{"norm_eps": 1e-05, "positions": "learned", "parallel_block": false, "init_std_down": 0.00386, "lr": 0.0113, "lr_mult_o": 3.0, "warmup_steps": 200, "doc_mask": false}
MLP neurons of a small language model. Each row is named by its layer, matrix (up: input weights) and neuron, and shows model dimensions 112-367. Each number is 500 + 25 x the weight over its row's rms, rounded and kept within 0 to 999. Numbers have three digits each.
After each neuron's rows, "fires after" lists the tokens most often just before its 100 highest values on Wikipedia text that the model never trained on.

L10.up553:480511497558495522510486500520479501473521509471498478474485528531535542486494493457511449484533494493502508530510498539467519526449521453503480533525527499538432514508510565464531454503577479464533495502513518500494488512480515486518520501522529511489458520514521492511510453501455539499523485532529492517533531507521495552470522496509527509529506458499470514489512491482515489515487517478497510475500495542498533475486540497533568491484481497506509544478536529487521520532550486520530515511536489553462541501483477516478510494540501517515471493518504457523480509489492509520459489485494455499512558505550510478546483464474485491503503512477512487507466533531464515471476493480482522513503497510471549532516487450508513466482523548494481472519507474517538526475483490
fires after: "1", "2", "8", "3", "9", "7"

L5.up241:490541480531466491516513517468502514495546507525479445490556553513504555536513484472508511485511546515461543526487508513485457510507512508572498505545489476525498465512486540488508515458512502555478497536473518496489492496537536484482497506515499493487484512475547473510489535506479521472527512498509479473483506535501428513518470471507510503481512520512460477498546492514509482534455491512485523481469473492510523523488511467489526464553509478479475516495525494481509488476516513476538518522514480494489530550472522473519423511478556513491534520538494535476532483528465454455485500484514471536531518494550468520491511499504460546540444516489518519532496471491497488485507476518514506457473536523507469473526473488482518493455508471517502472455459495475503468494475471
fires after: " ", "s"

L8.up104:476512494490475471456475487528485487509477508493523488476467509494538494520548518504508492479465464501517527470529493453512484483533469511461499435491497476526476495458526492526468482513505555462515483469499491484525524502467519533448487495499480531484478487502504463522483493516522494472525464525516510502510509515529515476499545483505523513484486491457489494460533489530506488545491478507498464479497500488471534505489509479508515478484464504485479458484530537493541514550504507493538527467517490477510555512494483474488527480540506457517492487485479474483564474536485513505521455514486503480481474488534482462498518484436547534492475512460480495513485533523468534470469494502522547510461516516515522510506514479523494464509529449474479497463503526523500526489509477
fires after: " in", " the", " In", " at", " for"

L2.up763:475494492504510469481487482483537486494519493533478470505530493541532487519522484504470491490480520496477500479473481498511516491501489496523463467528478520504458524469514485512480482502485511477503489493508536438509501494543533488530461516510506541532459504512525496505531488468493533466520477469499510513528508492478527516526499466473448481540504495449453514503527523502514476491433509501550469526474530516520458551526480453507486537498491447517521543513467489479534511520477512426445524470521510472538502533480499466480520531496547506526498482472506534538498499498496472480489493485464463536481522544471509484516471523531504529540499538496500540494457495474521487521509470499501541508502515509485488510540496523567482527499485493521457515464534503481471487489483472
fires after: " ", "==", " ("

L5.up814:502510518492441503483475510479547507489501523534530463464509541487509516516516545534508472506489468498440509551506522488450513524540480504503459482480470488482510443554493545528468533511529512487464515483484518487472486458538512487528517495496480480509484510544488516508509510498495474485513515449491485513491499485510484523526506478525515515504514536493518530517507488536533505537475460486519479511452446511510515524540528512480499518479503452476523555522489503469520505488530494496497513520456502478524520523468486498489511494498487473491509520534513464504519462480508510513475540486504499520534465494476487503515519480513462464525469493538527469488470489465489469474504484516519516568513453482532509524516472493481484486503537473469484472508495483492505482517475493
fires after: " "

L9.up1007:534525474450483506493532498454515486533520484481444490509547526509544533529475503440503556491484493519511479518505499488488498432501498464478485502511521504529510522478493507483529461490500518527528492486480513496507513518485514514484508566467536549492541517519482473506507494513511482526542491503470507482495487543491501491524473524474566533568473507495501481509523493552527501524512487517482509470490488482496497542517540494504459496513541506552544511482467484529471518504489477532544516520478506508548484466452468504494460517482488488541517481521471504486503478529430482492504535494480524547500509517512548512502509483535544529508507458462499521504481487495490485526547440509474493474517504522472480492526515495573485477497470502535463517483519500442455541498510519
fires after: " ", " votes", " re"

L5.up953:528534519505496514473497502525499464535484524523510483473472498462513527482480507508506501480501523501496518499512476520499476509477504491517522519500457519511487489483524502470528498483494440449488505507499482457438468514540523518514526555509545522562467524544508491472541528506494493497481504510455512507523471500500494536556451523468501506535533507472480525488484519491466489467525469509490524440508484516536442496516502467504508500472471464510483513490484479494517490520498483475504537506509541520506488531460486499497546513490520508503486549505518523514483538519493502506475447529498541515453500453527493516498507519489493503476460521523489486511537500500516489471491473472516540505450518505488524495466475447504480543465494482465497520498469535498477514480532478
fires after: "0", "1", "9", "2", "5", " the"

L5.up857:535525481527533520516478481505497477517504448500467480542515514533485559465514541476516536510492517544517478499493528530508537520473555491514529499500512542511488482557515526492512473526509505480541471486506518462498509476547526489518505525503455504500498497461476509534486460496523556481506508530500476485442527513485492474510489488496454550508514520491478441483532505485479513465541497471522524531462495539492480467484476481526480523496525497503481528497534484474523471491454491519495498475515499509532507504514497501523521551485534464462483498507513495537500486532476503492477487455516509497475469501531521467455500513527462510474483497476500480509480497517538501453506486564498511527492519490505467474477484456459516503483503488477499528495484509477492530520461476
fires after: "1", "0", "8", "6", "7", "2"

L8.up325:519495466505510526555469507448475505494497531508535517513549507513519499482493496486510498530504559519530546462476490512428486480486518512498488500515455512512475517515522501530496495496494507475504543515492462471518506490522468498519536521493462500501482476512534511517497542552517550576475551455509506554469541500464497460506514457446504505488537526497508512517503545523459497502582543517482481474536511508448506426509478499517506532484468457486484492481495498451506535494490529500533525499520530474543523485473520499474460530527495489491431513508532497484461514518480482475547478479500514495509530489524480508491503534497526497505523509479528501501544509505526504481487492462444471498514523458554511511513440484508449520506478523502481513520518509479474483527510493
fires after: "1", "2", " "

L10.up934:470514464527531514480535484506540492480521454473499509545506519498510519521536518483490474485468496511494453456535467518496479492482533523528526502524549485474530464478501506536539505473530595541504520505488493539456529509488498490521452491493496480501496515500506478455497509500483478504527481502547531502484485527489475471519492527490555477500543486496502504480500487509461523511510468501518484513504533502541524538487478492482495482470480485512524543477515471444528489511496523527503506520510484491508547459520511482498498510456562489512497461502482538466531522502530509545525496489523495500433493506529494485486482500501441496524531510497530486542505502502496490492484494474488549523495554499540468500524492491483570516492534513510468481503504503499552521477464502
fires after: " ", " (", "."